{
  "n_layer": 13,
  "d_model": 256,
  "n_head": 4,
  "n_kv_head": 4,
  "head_dim": 64,
  "d_mlp": 1024,
  "vocab_size": 1462,
  "activation": "gelu",
  "norm": "layernorm",
  "norm_place": "pre",
  "norm_eps": 1e-05,
  "positions": "rope",
  "rope_base": 10000.0,
  "rope_fraction": 0.25,
  "qk_norm": false,
  "attn_scale": 0.125,
  "bias": "all",
  "tie_embeddings": false,
  "parallel_block": true,
  "extras": ["capped logits"],
  "init": "trunc",
  "init_std_qkv": 0.0262,
  "init_std_o": 0.0,
  "init_std_up": 0.0262,
  "init_std_down": 0.0,
  "optimizer": "muon",
  "lr": 0.00627,
  "lr_mult_up": 1.41,
  "lr_mult_down": 3.0,
  "beta1": 0.95,
  "lr_head": 0.00597,
  "grad_clip": 2.0,
  "warmup_steps": 200,
  "schedule": "wsd",
  "decay_fraction": 0.615,
  "decay_shape": "linear",
  "final_lr_fraction": 0.0,
  "batch_tokens": [16384, 32768, 65536],
  "seq_len": 512,
  "doc_mask": false,
  "train_tokens": 380200000,
  "steps": 10044,
  "dataset": "wikipedia_en"
}
MLP neurons of a small language model. Each row is named by its layer, matrix (up: input weights) and neuron, and shows model dimensions 0-95. Each number is 128 + 24 x the weight over its row's rms, rounded and kept within 0 to 255.
After each neuron's rows, "fires on" lists the tokens most often at its 100 highest values on Wikipedia text that the model never trained on.

L6.up56 [113 147 132  97  97 140 132 125 133 114 112 146 138 144 133 138 123 116 178 128 176 136 155 135 100 116  88 168 129 102 144  57 154 134 146 110 126 113 114 102 139 106  61  91 125 124 144 144 130 128 134 131  99 145  82 126 108 111 138 120 120 127 113 123 145 117 103 127  99 133 127 119  94 168 127 116 104 155 134 132 121  99 133 151  75 128 195  78 129 180 146 126 103 121 113 140]
fires on: "et", "in", " than", "est", "ill", " of"

L3.up970 [139 158 157 113 168 139 146 111 104 110 152 145 143 119 173 133 171 138  85 139 145 104 123 161 120 124 151 160 136 114 161 111 130 103 176  95 135 208 121 129 122 135 108  83 113 101 128 150 117  97 142 110 118 126 161 116 102 116 125  95 146 106 171 128 143  98 128 127  79 106 142 170  93 141 111 106 107 128 154 126 110 126 124  59 137 107 143 140 152 138 159 112 171 142 132 134]
fires on: " of", "2", " from", "ite", " for", "4"

L5.up871 [128 135 140 145  94 126  96 143 141 103  85  83 168 148 133 128 159 111 138 116 132 169  91 128 123 121 159 152 118 137 133 105 101 169 102 128 126 134 149 143 108 115 108 167 105 118 135 156 137 134 111 103  88  99 143 147 144 153 138 113 127 123 116 104 100 122 169 136 101 140  90 120 150 154 152 129 104 132 127 149 119  97  69 157 160 123 149 150 105 145 140 132 162 121 170 118]
fires on: "ing", "stru", "d", "ate", "le", "ition"

L5.up741 [ 89  75  87 137 149  66  97 139 161 114  96  98 108 107 108 121 168 119 133 126  67 113  99 105 118 108 133 138 177 114 168 150 119 117 149 102 106 148 121 128 155 125 100 103  84 146 152  84 130 115 117 130 126 114 132 134 164 133 154  92 169 144 180 113 159 147 154  84 134 144 131 110 109 163 173 160 140 122 130 138 150 149 139  98 141 137 102  81 113 163 157 144 139 153 119 156]
fires on: "en", "s", "ate", "ang", "ter", "ay"

L6.up442 [145 151  88 130 125 101 159 101 124 120  85 122 104 135 157 114 180 155  90 168 130 127  98 130 101 186  99  71 101 128 134 127 106 147 131 148 112 163 151 147 154 172 112 138 128  91 117 131 129 123 140 117 122 151 132 172 147 154  88 143 138 100 141  97 143  68 145 149 134 132 116 128 134 138  86 128 143 116 178  92  78 152 108 121 148 150 144 148 119 143 128  81 100 138  88 148]
fires on: " in", " as", " ac", "ed", "ac", " for"

L8.up116 [149 145 131 112 122 123 132 130 118 155 135 162 120 111 137 128  85 110  81 154 167 195 150  95  93 106  92  94 130 156 102 122 102 140 132 140 129 147 125 145  50  89 153 151 102 157 122 166 101 140 129 158 189 136 155 136 116 124 143 130 134 127 115 128 127 130 111 130 181 138 123 124  93 110 102 126  84 127 138 130 132 116 115 125 142 147 134 129 112 116 100 110 115 108 107 114]
fires on: "er", "an", "ree", "orn", "all", "ar"

L9.up356 [128 136 133 127 160  93 153 174 123 131 114 155 109 145 142 107 131 109 132 131  96 103 109 146 152 173 171 138 109 140 144 155 140 130 118 149 133 144 120 115 124 105 182 123 136 126 143 120 152 161 137 165 155 118 105 152 183 147 142 133 113 138 116 131 174 110 125 108 118 150 120 133 127 162 137 125 109 120  85 123 145 164 153 204 142 126 119 127 108  88  93 149 141  82 120 123]
fires on: "p", " per", " P", "port", "ress"

L3.up628 [144 165 163 122  93 118 134 129 107 120  75 140 107 138 154  97 168 131  98 150 117 107  88 127 132 108 136 132 135 153 164 107 116 108 132 125 120 126 163 119 173 149 150 106 138 174 139 137  98 108 106  89  95 108  88 105 114 118 153 124 164  79 114 116  87 150 125 115 138  87 150 201 150 103 120 142 161 119 129 164 156 130 116 152  99 119 130 144 112 103 128  95 145 137  96 172]
fires on: "art", "ik", "its", "ight", "ather", "ice"

L3.up492 [166 150 135 119  64 157 115 147 165 147 114 132 138 104 106 119  97 112  99 125 142 103 136 123 151  92 135 125 112 111 164 185  99 112 136 148 157 100 123 136 167 112 114  76 148  76 129  93 136  99 103 151 112 141 119 107 124 149 137 131 148 136 126 111  94 121 131 145 145  92 176  88 132 136 178  97 135 121 105 126 132 114 126 132 115 137 112 131  99 121  92 126 169 126 132 162]
fires on: " known", "orn", ":", "ography", "istory", "born"

L4.up545 [113 164 110 141 141 128 164 108 137  97 121 148 122  97 136 110 159 145 139 148 162  83 124 125 143 107 132 130 137 147 156 135 105 132 125 112 116 131 106 122 149 140 144 148 137 133 116 130 138  95 158  92  98  94 128 132  90 118 144 143  87 106 152 141 148 119 139 151 127  83 166 183 136 119  93 153 148 146  74 122 113 111 129  96 191 134  94  92 150 175 137 139 123 149 101 147]
fires on: "ord", "F", "ual", " Sup", "ist"

L3.up609 [ 98 140 114 102 165 126  51 120 140 102  93 158 145 146 128 133  76  88 137  98 134 142 112 172 110 132 155 134 152 107 144 131 111 137 155 131 141 146 191 147 147 155 142 128  85 124 145 127 169  80 144  88  68 140 137 149 110 160 118 114 161 146 144  92 112  98 140 134  95 148 124 115  90 100 176 120 149 137 126 102 120  73 110 146 122 112 140 118 119 111 124 116 148 138 161  87]
fires on: "e", "es", "ate"

L9.up91 [111 122 164 101  90 171 116 136 124  73 145 150 122 114 154 114 124 192  83 170 130 118 141 150  87 117 121 112 136 160 115  88 136 103 134 158 101 124 150 113 112  94 119 144 105  96  91 114 139 119 144 136 140  90 146 127 114 112 101 155 133 125 179 138  78 138 131 148 102 147 172 145 105 125 126 126 101 154 133 149 144 114 122 125  97 108 149 141 111 154 159 142 165 122 130 144]
fires on: "i", " ", " (", "a", "os", "u"

L4.up282 [125 132  77 152 110 138 133 156 119 119 176 120 134 122 120 140 104 157 112 133 140 118 126 128 106 142 143 137 109 135 134 123 163 170 148 124 133 176 112 185  90 158 113 135 151  81 135 101 131 137 154 146 132 101 117 134 174 132 131 107  97 111 133 114 165 139  95 105 136 102 107 160 100 137 171  82  99 149 164 141 113 101 110 120  93 166 122 152 160 101 130 107 139 171 133 133]
fires on: " ", " in", "-", " \"", "um"

L4.up503 [153  99 140 138 106 165 140  70 192  73  85 145 170  72 127 129 135 119 167 172 128 131 164 139 100 128 138 168 158 144 159  98 146 135 100 133 146 102 123 177 105 132 164 111  97 128 117 133 120 142 113 135 125 151 140 158 111 150 116 111 107 131 135 123 147 111 109 100 108  95 125 148 137 121 124 146 111 145 120 155 112 123 124 102 110 136 134 125 139 158 158 152  99 144 148 149]
fires on: "re", "A", "U", "ur", " pre", "E"

L8.up640 [127 135 136 141 155 147 133 137 195 115 170 129 111  97 126 156 124 135 116 116 122 115 125 108 115 144 126  98 118 139 158 140 131 118 120 114 130  89 102 152 102  87 107 159 104 105 128 142 130 155 109 122 152 176 102 120 113 115 119 102 102 121 147 115 140 123 125 141 160  91  84 122 134 130 144 114 140 117 133 164 157 142 100 150 121 130  96 148  76 138 108 123 145 147 111 128]
fires on: "ust", "i", "ac", " both", "ight", "y"

L4.up262 [ 96 119 127  90 149 110 116 140 133 131 124 154 139 130 123 165 116 116 129 124 193 142  86 127 175 141 113  85 115 133 167 122  97 131 147 122 156 121 117 101 124 153  64 121 128 115 133 136 133 173 148 129 110 125  95 146 111 155 127 105 153  79 158 115 144  94 124  92 150 116 108 123 111 162 154 155 120 101 140 136 117 166 102 125  98 108 171  65 194 129 113 125  92 149 118 137]
fires on: " ann", " writ", "inn", " of", "ro", "in"

L4.up873 [109 153 106  99 124 126 162 126 113  95 167  91 120 172 154 131 126 136 163 122  86 132 144  94 136 133 110 110 149 127 120 128 110 145 109 164 152 150  52 114 186 131 130 135 115  97  97 175 133 152 132 160 124  98 128 144 151 112 136 138 128 135 114 145 135 131 105 115 111 181 118 130 137 123 114  95 111 150 144 149 176 139  97  99  94  91 133 143  93  88 121 119 114 152 111 132]
fires on: "-", "/", "–"

L6.up830 [129 130 109 163 142 148 113 104 128  94 106  94 171 173 141 117 111 119 141 109 145 135 134 132 146 102 145 111 152 117 141 163 107 113 130 142 115  95 136 126 169  99 107 103 138 120 123 123 161 103 173 108 149 150 147 116 139 141 122  91 162 166  97 105  96 129 166 142 148 134 139 131 100 114 149 117 129 160 152 142 138  96 103 137 113  79  96  71 124 104  93 126  83 129 160 133]
fires on: "e", "ed", "ing", "et", "ag", "-"

L8.up188 [162 131 120 147 133  79 102 129 116 133 103 124 121 106 136 121 143 139 119 129 118 117 131 117 119 112 180 147 122 162 151 154 108 120 119 138 130 114 155  93 156 162 186 128 126 171 130 105 149 108 121 157 165 161  94  87 171 108 141 141 139 135 115 114  81 140 125 130 123 147 109 110 138  95 159  96 120 168 128 128 163 125 174 122 176 126 120 137 152 120  93 126 177 126 153 147]
fires on: "t", "ire", "ell", "b", " app", "s"

L6.up367 [135  95 138 131 151 115 128  53 142 135  91 132 149 100 149 162 127 120 147 164 156 137 100 126 108  71 154 112 134 114 139 129 127 109 117 111 149 125 153 138 111  72 125 119 155 157 130 173 118 109 123 106  92 140 134 162 136 129 109  77 148 118 163 133 130 140 127 107 121 103 119 137 102  89 149  89 110 124 136 170 115 118 130 158 115 134 133 144 116 146 120 128  95 147  98 133]
fires on: "ul", "ced", "ur", "re", "ain", "man"

L6.up435 [137 137 121 128 116 142 164 112 160 114 121 154 146 131 142 178 132 139 114 156 126 146 132  96  86 146 132 150 109 157 212 105 122 134 160 163 138 141 138 104 135  86  86 162 103 152 188 107 146 126 128 159 145 123  89 131 144 124 118 146 100 100  82 154 115 123 128 138 117 155 157 132 102 164 116 157  94 142 140 122 124 146 104 101 153 108 173  99 164 112 121 105  98 182  86 105]
fires on: "ed", ",", "os", "and", "es", "u"

L4.up648 [141 155 145 111 144 145 107 152 119 108 135 154 109  75 101 130 134 135 126 133 123  83 141  88 135 159  87 133 157 137 153 111 158 147 155 142 139 136 141 136 138 118 101 123 116 108 152 136 127 147  85  80 137 135 131 158 119  76 112 123 102  85 119 119 113 111 145  97 145 134 119 109 164 147 190 116 127 100 109 132 150 118 132 152 116 159 150 150 125 134 123 100 145 105 146 119]
fires on: "y", ".", "i", "io", "ac"

L4.up179 [145 191 137  87 116 159 146 138 115 179 110 116 123 129 129 169 121 148 130  94 132 114 112 122 114 129 110 143 117 145 144 171 107 116 167 154 125  99  94  93 161 125 176  90  95 100 130 112 139 124  90 107  94 116 147 129 150 144 112 144 107 138 126 103 161 122 119 152 129 138 114 104 103 165 166  83 134 105 123 154 113 112  71 150 127 111 133 117 120  73 109 116  92 109 122  81]
fires on: " |\n\n", ".\n\n", "==", "\n\n"

L3.up887 [159 153 109 145  99 107 110 121 105 152  96 172 115 121 138 125  93 189  91 151 104 103 126 128 143 103 147 105 150 124 157 153 136 112 157 161 158 133 137 131 131 145 157 101 143 153 107 140 112 134 129 159 120 151 167 108 102 122 158 121 101 105 142 154 102 122 125 146 144 158 156 138 143 125  97 118 164 125 126 120 141 126  90 139 115 133 163 178 119 113 112  92 103 139 137 163]
fires on: "ft", "att", "ight", "ice", "ance", "orn"

L9.up530 [107 129 112  68 104 131 143 160 114 135 129 104 130 135 184 112 152 122 163 133 133 109 107  94 115 147 172 142 144 126 118  96 157 146 134 157 105 125  90 145 112 134 158 143 135 114 130 153 127 163 178 161 127 156 100 152 153 133 124 128  96 144 102 117 119 153 143  89 128  95 129 125 124 121 139  99 143 185 137 139 133 134 110  97 127 117 139 149 112 135 122 106 130 146  96 189]
fires on: " ", "-"

L5.up116 [134 163 140  83 110 151 142 153  94 184  90 146 137 112 152 137 161 136  97 110 141 122 124 126 104 136 108 139 174 141 133 174 142  80 153 150 109  87 114 146 112 146 164  84 130 109 129 136 119 136  76  90  97 128 134 125 156 153 149 154  67 131 116 119 149 134 111 134 133 130 105 138 109 163 184 108 114 150  94 154 120 105  84 166 159 104 131 123 113 106 118 102  90 102 127  67]
fires on: ".\n\n", " |\n\n", "\n\n"

L9.up715 [123 112 121 168 126  67 137 110 128 161 110 168 105 112 105 108 123 152 109 124  69 155 104 120 108 102 120 106 134 203 159 153 100 109  97 114 151 190 142  69 130 121 135 147 168 156 146  96 135 146 140  93 123 101 139 140 192 146 124 101 120 151 149 123 134 148 116 103 104 122 100 133 135 108 167 154 127 131 142 137 138 115 157 141 140 125 119  66  83 118  95 129 129 127 159 105]
fires on: "s", "ers", "embers", "en", "ents", "le"

L5.up124 [127 116 117 111 154 103  92 124  99 126 116 117 151 104 114  95 120 118 123 139  83 129 157 105  98 120  94 111 137 119 125 104 112  72 118 131 128 124 154 121 144  94 172 140 159 109  95 127 132 133 137 145 121  99 137 128 148  98 117 102 186 106  91 132 170 109 128 155 113 121 128 161  90 138  97 106 113 161  96  68 119 126 112 119  79 146  87 133 153 138 190 101 122 139 115 108]
fires on: "et", "est", "ag", "ter", "h", "her"

L6.up118 [119 120 133 128 130  85 112 150 168 131 117  84 141 166  86 124 112 102 138 135 145 132 128 109 139 109 164 140 154 104 131 113 105 116 135 110 107 146 140 104 108  85 183 133  77  71 143 132 163 141 155 150 143 141 115 138 123  58 130 143 118 119 156  87 131 128 106 108 118  91 117 149 102 139 137 107 154 135 115 116 156  79 146 107 147 138  87 132 156  90  96 133 135 126 100  99]
fires on: " com", "ip", " to", "sh", "ilm", "iss"

L8.up193 [162 145 134 129 105  97  98 133 111 168 117 131  85 132  82 125 153 137 128 134  88 130 102 122  66 120 139 136 134 168 136 142 117  99 139 168 124 154 112  88 106 133 117 150 165 124 117 113 111 113 134 140 143  64 162 139 166 140 131 113 130 100 115 140 110 135 107 120 138 164  95 144 146 125 156 116 135 127 100 130 130 112 137 171 150 191 138  71  77 126 106 177 106 116 140 143]
fires on: "s", "ers", "y", "ies", "es", "se"

L5.up77 [120 129 122 108 134 113 143 138 144 115 145 147 141 136 115 144 135 127 121 150 138  87 136 150 148 150 110  97 108 219 155  75 124 141 105 103  86 136 100 146 120 119 177 158 165 116 115 151 105 159  84 120 151 131 149 121 159 125 135 110 116 122  99  94 148 107 115 123 158 156 148 167 156 185 157 117 154 148  94 153 100 133 141 151 142  51 116 117 110 121 152  86 125  76 162 157]
fires on: "in", " is", "cc", " had", "age", "ic"

L8.up241 [ 94 141 142 122 115 148 118 144 209  60 157 116 127 133 137 106  74  62 127 130 124 171 141 174 110 144 129  74 149 126 145 179  75 125 129 139 124 145 142 138 131 162 158 121 143 130  98 124 125 101 116 121  88 127  96 167 138 112 144 179 134 142 137  89 120 113 171 118 135 133 123 102 118 146 154 133 168 145 127 168 136 107 133 149 117 165 119 160 126 155 147 130 146 125 135 124]
fires on: "l", "d", "ad", "nd", "e"

L4.up402 [148 113 153 112 120 143 154 142  86 125 114 107 142 141 118 118 137 125  89 126 100 146 140 157 104 136 116 130 137 153 142 126 128 130 136 102 122 120 106 128  88 129 140  92  99  94 128  93 108 172  79 125  96 137 138 142 125 150 160 100 114 128 150 122 154 127  55  88 121 120 162  86  82 109 147  95 143 122 133 130 139 125  88 149 125 113 133 128 116 133  95  49 126 109 132 121]
fires on: ".\n\n", "=", "\n\n", "The", "==\n", "==\n\n"

L4.up421 [148 149 117 125 148 125 110  76 154  88  97 137 138 119 162 121 150 157 163 130 121 118 107 152 116 146 120 149 140 113 131  84 150 118 129 136 138 186 142 173 127 150 114  82 108 142 140 155  85  93 182 120 118 157 137  99 121 167 101 122 144 123 124  89 106 102 103 118 169 147 193 154 125 111 152 100 119 134 136  98 129 111 111 141 123 111 120 111 139 156 108  92 128 142 151 125]
fires on: "es", "S", "e", "otes", "t", " of"

L6.up508 [160 142 124 124 175  81 105 134 111 143 103 174 175  92 164 112 130 139 144 126 131 115 189 125 164 114 176 108 142  93 104 141 120 126 138 135  96  88 145 116 166 115  91  88 131 103 130 124 103 121 121 104 125 118 110 137 123 130 162 149 162 128 152 124 133 110 123 113 107 127 118 147 113 122 152 128 123 153 107 189 124 124 119 113 122 144 127 131  71 105 123 145 104 136 112 139]
fires on: "ers", "ing", "are", "s", "ge"

L8.up490 [172 129 110 137 155 126 160 134 136 120 126  82  94 120 114  82 115 165 104 122 114 165 109  93 111 166 147 146 127  94 146 120 153 138 149 139 129 171 111 185 101 145 129 121 142 133 141 172 149 112 126 112 124 124 122 147 144 105 190 136  84 114 156 171 115 152 146 130 112 182 142 162 116 131 115 101 153 167 133 149 132 129 152 135 139 158 114 179 148  73 163  93 152 141 146 110]
fires on: " ", "-", " comp", " O", "or"

L9.up977 [117 149 132 170 134 135 116  89 152 135 105  84 107 121 104 112 132 138 120 129 133 144 133 107 159 123 126 153 120 125 175 100  89 127 122 116 148 118 133 115 143 123 123 143 130 164  99 100 118 102 122 133 139 120 116 101 177 102 127 156 158  99 133 129 104 125 119 108 136 153 179 127 138 155 120 134 123 129 114  90 106 122 134 141 133 106 180 130 141 119  93 149  91 123 140 129]
fires on: " and", "n", "t", "erv", "ord", "et"

L9.up816 [151 202 157  99 103 130 113 188 144 107 149 121 137 135 105 149 153 113 115 110 171 124 143 121 125 142 124 112 136 174 125 116  93 144 135 103 120 112  86  95 168 128 165 123 108  92 126 118 115  89 145 138 124 114 111 118 137 159 104  88 138  91 138 145 110 114 154  83 131 145 140 166 103 106 103 107 122  79 136 100 123 150 111 133 156 129 143 152 126 129 159 130 145 142 124 131]
fires on: ","

L3.up836 [166 114 141 140 144 139 148 149 154 142  99 176 117 109 108 128 139 162 133 116 108 143 113 133 151 166 188 138 160 140 132 148 158 108 151 107 140 143 136 118 140 185 137 117 150 116 120  73 150 130 131 152 129 132 138 127 155 136 165 181 149 106 142 100  64 117 172 113 150 126 102  72 115 139  63 153 122 147 113 164 171 132  76 141 140 127 115 124  54 144 127 115 141 117 152 123]
fires on: "ight", " Air", " air", "ly", "ially", "ary"

L9.up914 [133 143 114 133 156  76 136 166 149 146  99 120 112 157 106 140 128 108 137 106  93 144 120 126  82 131 142 137  97 145 139 148 109 134 124 106 130 169 118 110  95 126  95 118 136 126 112 113 122 118  94 105 131  70 138 134 150 183 117 139 133  80 129 110 116 177 112 127 102 100 128 114 154 177 145 138 102 156  96 146 165 136 133 129 145 151  87  62 100 149 122 174  97 111 140 141]
fires on: " to", "s", " not", "y", "en", "ten"

L3.up40 [150 142 106 123 152 108 145 137 146 133 127 175 140  86 108 121 123 100 133 147 163 115 141 142 123 130 104 127 148 143  95 128 100  94 105 133  90 153 117 134 154 154 149 141  98 162 150 170  98 103 155 170 120 118 106 145 155  81 138 114 141 111 113 105 138 116 118 130 140 110 138 164 133 106  97 148 141 108 116 162 140  95 133 157 118  86 107 120 151 160 119 165 157 129  83 161]
fires on: "F", "ied", "E", "ual", "W"

L6.up419 [149 130 131 122  93 151  86 146 115 144  85 119 145 103 165 120 113 134 128 135  67 141 145 149 124 150  72 113 127 135 138 121 140 144 135 149 136 116 151  91 153 122 110 137  58 111 107 106 123 117 130 108 143  93 183 139 186 132 108  97 151 153 109 149 127 167 133 106 134 122 176 104 110 138 124 166 145 102 131 151 124  91  92 147 156 109 116 105 107 122 115 119 122 108 127 172]
fires on: "u", "iv", "ro", "in"

L4.up763 [134 121 130 124 153 138 109 124 125 127 151 117 124 113  44 145 132 122 107 104 128 123 141 110 141 125 119 110  97 156 150 111 129 136 129 117 128 127 178  95 133 154 178 118 115 147 135 112 117 132  76 130 134 133 101 143 109 108  93 179  93 140 130 180 115 112 105  88 140 161 129 119 161 107 169  93 136  97  97 145 128 144 142 121 168 126 158 137 145 131 137 111 169 127 169  95]
fires on: "ab", "is", "t", "b", " acc", "all"

L9.up402 [165 156 110 101 120 133 122 131 112 118 116 150 129 132 176 108 141 144 165 166 118 101  82 125 131 126 126 149 128 142 132  97 134 130 125 138 165 136 124  88 141 139  92  80 119 158 165 134 109 114 135 115 105 119 120 134 153 112 148 135  97  77 147 127 133  98 149 113 161 121 173 150 144 118 123 108 146 128  68 119 139  96 138 153 147 126 110 146 117 127 125  75 141 130 126  95]
fires on: " "

L8.up152 [144 141 141 122 124  67 109  94 154 128 104 161 107 123 124 102 169 141  92 140  99 134  90 173  86 131 162 151 108 146 168 113 101 116 121 101 149 133 111 157 123 100 124 105  90 101 132  91 162 133 143 139 162 106 128 100 135 149 115  99 114 118 135 126 140 117 126 106  83 125 139 142 105 156 144 143 123 105 129  94 146 145 151 124 129 139 168 101 172 178  86 145 122 152 105 107]
fires on: "ed", "s", "es", "ets", "ies"

L6.up336 [141 147  61  89 103 140 137 146 194 111 106 112 205 146 121 142 114 122  77 110 145 123 124 138 100 140  73 139 158  96 136 184 104 126 120 141 139 115 132 124 128  98 125 122 111 110  96 142  90 103 136 133 118 117 109 119 118 145 120 146 116 120 122 109  83 146 147 130 130 158 127 119 156 153 153 110 109 118  76 158 107 117 108 134 127 141 123 118 109 138 143 126 163 154 134 154]
fires on: "orn", "9", "1", "born", "8"

L8.up839 [126 149 148 101  83 124 120 131  94 130  78 144 146 136 136 128 152 149 101 131 141 129 111 154 117 129 144 109 239 132 151 128 108 109 128 128 126 134 122 146 145 145 137 111 115 131 124 129 116 138 113 106 104 132 118 133 119 172 138 120  69 115 150 149 142 116 105 117 122 121 119 150 133 144 137 120 143 125 136 122 123  94  82 174 170 120 150 127 128 111 122 113  92  92 114 114]
fires on: ".\n\n", " |\n\n", ".", "\n\n"

L4.up680 [143 137 111  91 127 151 112 163 142 125 175 105 104 133  94 145 150 153 127 144 113 121 148 134 118 123 108 146 141 124 160 113  99 108 104 110 113  64  95  85 179 152 116 134  82 122 153 120 116 142 129 187 139 142  82 166 124 140  98 121 102 141 171 120 117 113 131  93 123 107 149  93 152 178  91 139 139 120 107 137  99 136 106 152 142 116 161 130 101 117 132 116 140 148 133 118]
fires on: ",", "),"

L4.up886 [ 99 133 146 129 131 128  70 108 134  82 139 164 157 148 130 124 100 132 126 113 127 139 104 115 121 118 130 128 195 125 175  73 132  83 146 163 110 108 173 101 119 146 139 123 120 117 115 117 125  81 113 139 105 144 144 131 117 102 127 150 106  94 124 123 125 105  83 100 129 149 139 135 111 165 122 125  86 148 153  72 100 132 147 158 133 118 185 117 162 153 111 154 102 142 170 135]
fires on: ",", " and", "ock", "t", "ord", "oc"

L5.up691 [114  76 124 105 133 136 112 125 123 133 129 129 172 109 107 146 129 172 103 142 120 129 152 137 134 145 123 109 125 105  91 133 126 146 109 106 203 128 125 143  96 135  88 145 143  85 106 157 105  87 105 112 120 165 148 164  95  99 140 112 103 134 184 123 142  86 148 160 109 140 134 116 116 132 147 162 151 191 156 185 154 121 140 104 159 118 154  87  87 138 138 122 120 159 153 148]
fires on: "iz", "x", " This", "ch", "og"

L8.up656 [134 103 133  81 143 119 145 178 116 145 116 115 106 162 162 107 120 192 145 147 109 145 133 157 130 110 148 147 150 106 157 103 123  76 116 143 161 148 131 151 123 141 123  94  83 131 157 111 119 117 156 138 117 151  94 130 126  93 163 115 117 112 100 127 178 132 137 101 143 127 141 111 175 141  97 117 107 117 146 121 159 148 159 141 144 122 106 121 102 112 110 127  77 117 127 107]
fires on: " "

L4.up605 [149 141  86 128 146 119 168 145 110 115 138 105  86 107 102 158 148 119 111 133 153 133 150 145 140 142 123 122 133 129 154 146 153 161 103 137 107 178 141 119 147 139 127  98 127 183 117 132 118 124 105 104 134 106 168 103 114 165 135 135 141 148 184 142 147 113 119  98 108 148 124 173  86 147  75  91  83 127 167 104 153 136  97 134 126  98 144 151 100 120 168 115 128 121 147 123]
fires on: " after", " of", " before", " for", " by"

L5.up102 [148 149 111 127 109 133  90 172 147  89 164 118 139  99 124 129 117 131 146 106 110 124 145 109  93 152 112 148 104 147 122 127 119 138 130 152 155  80  89  95 155  68 109 123 102 123 102 103 112 118 160 139  93  76 142 114 121 184 120 122 132 112 148 146  68 123 170 140 125 132 131  81 150 130 133  94 153 160 126 117 141 102  70 132 135 110 141  94 166 168 161 108 164 129 147 125]
fires on: " a", "),", ":", " in", " of", ","

L4.up912 [118 115 136 158 145 141 171 132 167 118 118 108  88 151 116 158 138 143 119 126 114 154  97 151  80 131 143 155 117 140 104 105 150 139  84 165 154 136 110 152  98 134 155  99 108 107 101 124 128 158 114 139 134 129 123 104 102 134 193 100  91 116 128 111 148 113 109 120  96 159 146 144  65  91 127 118 169 158 141 131 139 154 101 102 159  92 174 146 147 164 130 129 191  84 126 121]
fires on: ".\n\n", ".", ";", "==\n", ".\n", ")."

L9.up550 [116 146 110 158 125 134 129 122 114 121 118 119 129 118 123 105  93 121 140  98 139 200 100  71 100 122  98  99 133 122 118 152 149 138 145 111 155 132 110 165  95  73 132  95 158 118 114 160 134  77 117 123 176 133 107  83 139 167 128 126 158 135 192 127  84 155 146  88 193 127 127 162 121 110 133  83 139 133 134 140 151 128 102 141 116 125 141 119  95  80 111 152 108  95 125 122]
fires on: "er", "ar", " oper", "per", "con", " main"

L5.up683 [130 150 115 143 129 153 109 131 131 115 148 148 159 151 125  99 184 131 147 137 119 162 143 109  60 106 129  83 133 141 110 134 129 111 122 130 154 161 126 107 131 148 124  80 154 140  92 100 118  91 166 139 134 132 107 133 135 123 129 163 111 140 135  90 125 112 157 116 135 114 123 154 144 130 120 124 171 150 106 133 178 149 104 110 112 170 167 180 121 137 116  99  77 103 117 131]
fires on: "ort", "et", "it", "ot", "ag"

L6.up546 [100 141 109 132 170 165  95 157  88 122 188 119 124 139 147 122  86 138 127 137 117 145 111 128 108 107 131 131 145 124 154 107 151 140 115 114 145 156 169  99 139 120 119 146 103 138 114 135 109 110 130 132  88 124 115 143 109 165 122  91 107  73 138 141 146 126 100 167 139  95  95 167 114 148  77 105 112 139  88 135 127 148 131 121 125 138  86 119 138 152 182 110 107 102 103 138]
fires on: "-", "ost", " show", "et", "ast", "est"

L4.up740 [132 140 122  96  81 120 146 128  96  84 133 106 116 138 169  80 134 154 132 131 163 107 163 148 123 158  62 173 170 136 148  74 125 145 110 100 143  73 139 124 128 165 145 157  87 123 150 142 125 149 162 154 185 119 165 154 111 136 120 115 150  90 142 139 129 117 120 176 129 117 224 127 117 119 121 119 132 147 125 117 177 168 115 163 132 103 156 135 125 146 141 112 161 146 122 126]
fires on: "a", "i", "ata", "ave", "u", "ake"

L6.up695 [126 156 114  87 103 159 148 153 104 137  86 134 126 115 145 140 161 156 100 120 154 134 120 134 120 131 115 143 170 136 159 172 122 111 143 121 131 124 128 152 122 157 146 115 125 144 114 128 112 166 114 100  87  91 126 131 160 155 132 140  86 124 145  99 147 128 136 146 125 126 114 131 126 142 162 122 131 143 137 151  91 113  67 174 169 121 173 143 128 112 117  96  92 112 120 117]
fires on: ".\n\n", " |\n\n", ".", "\n\n"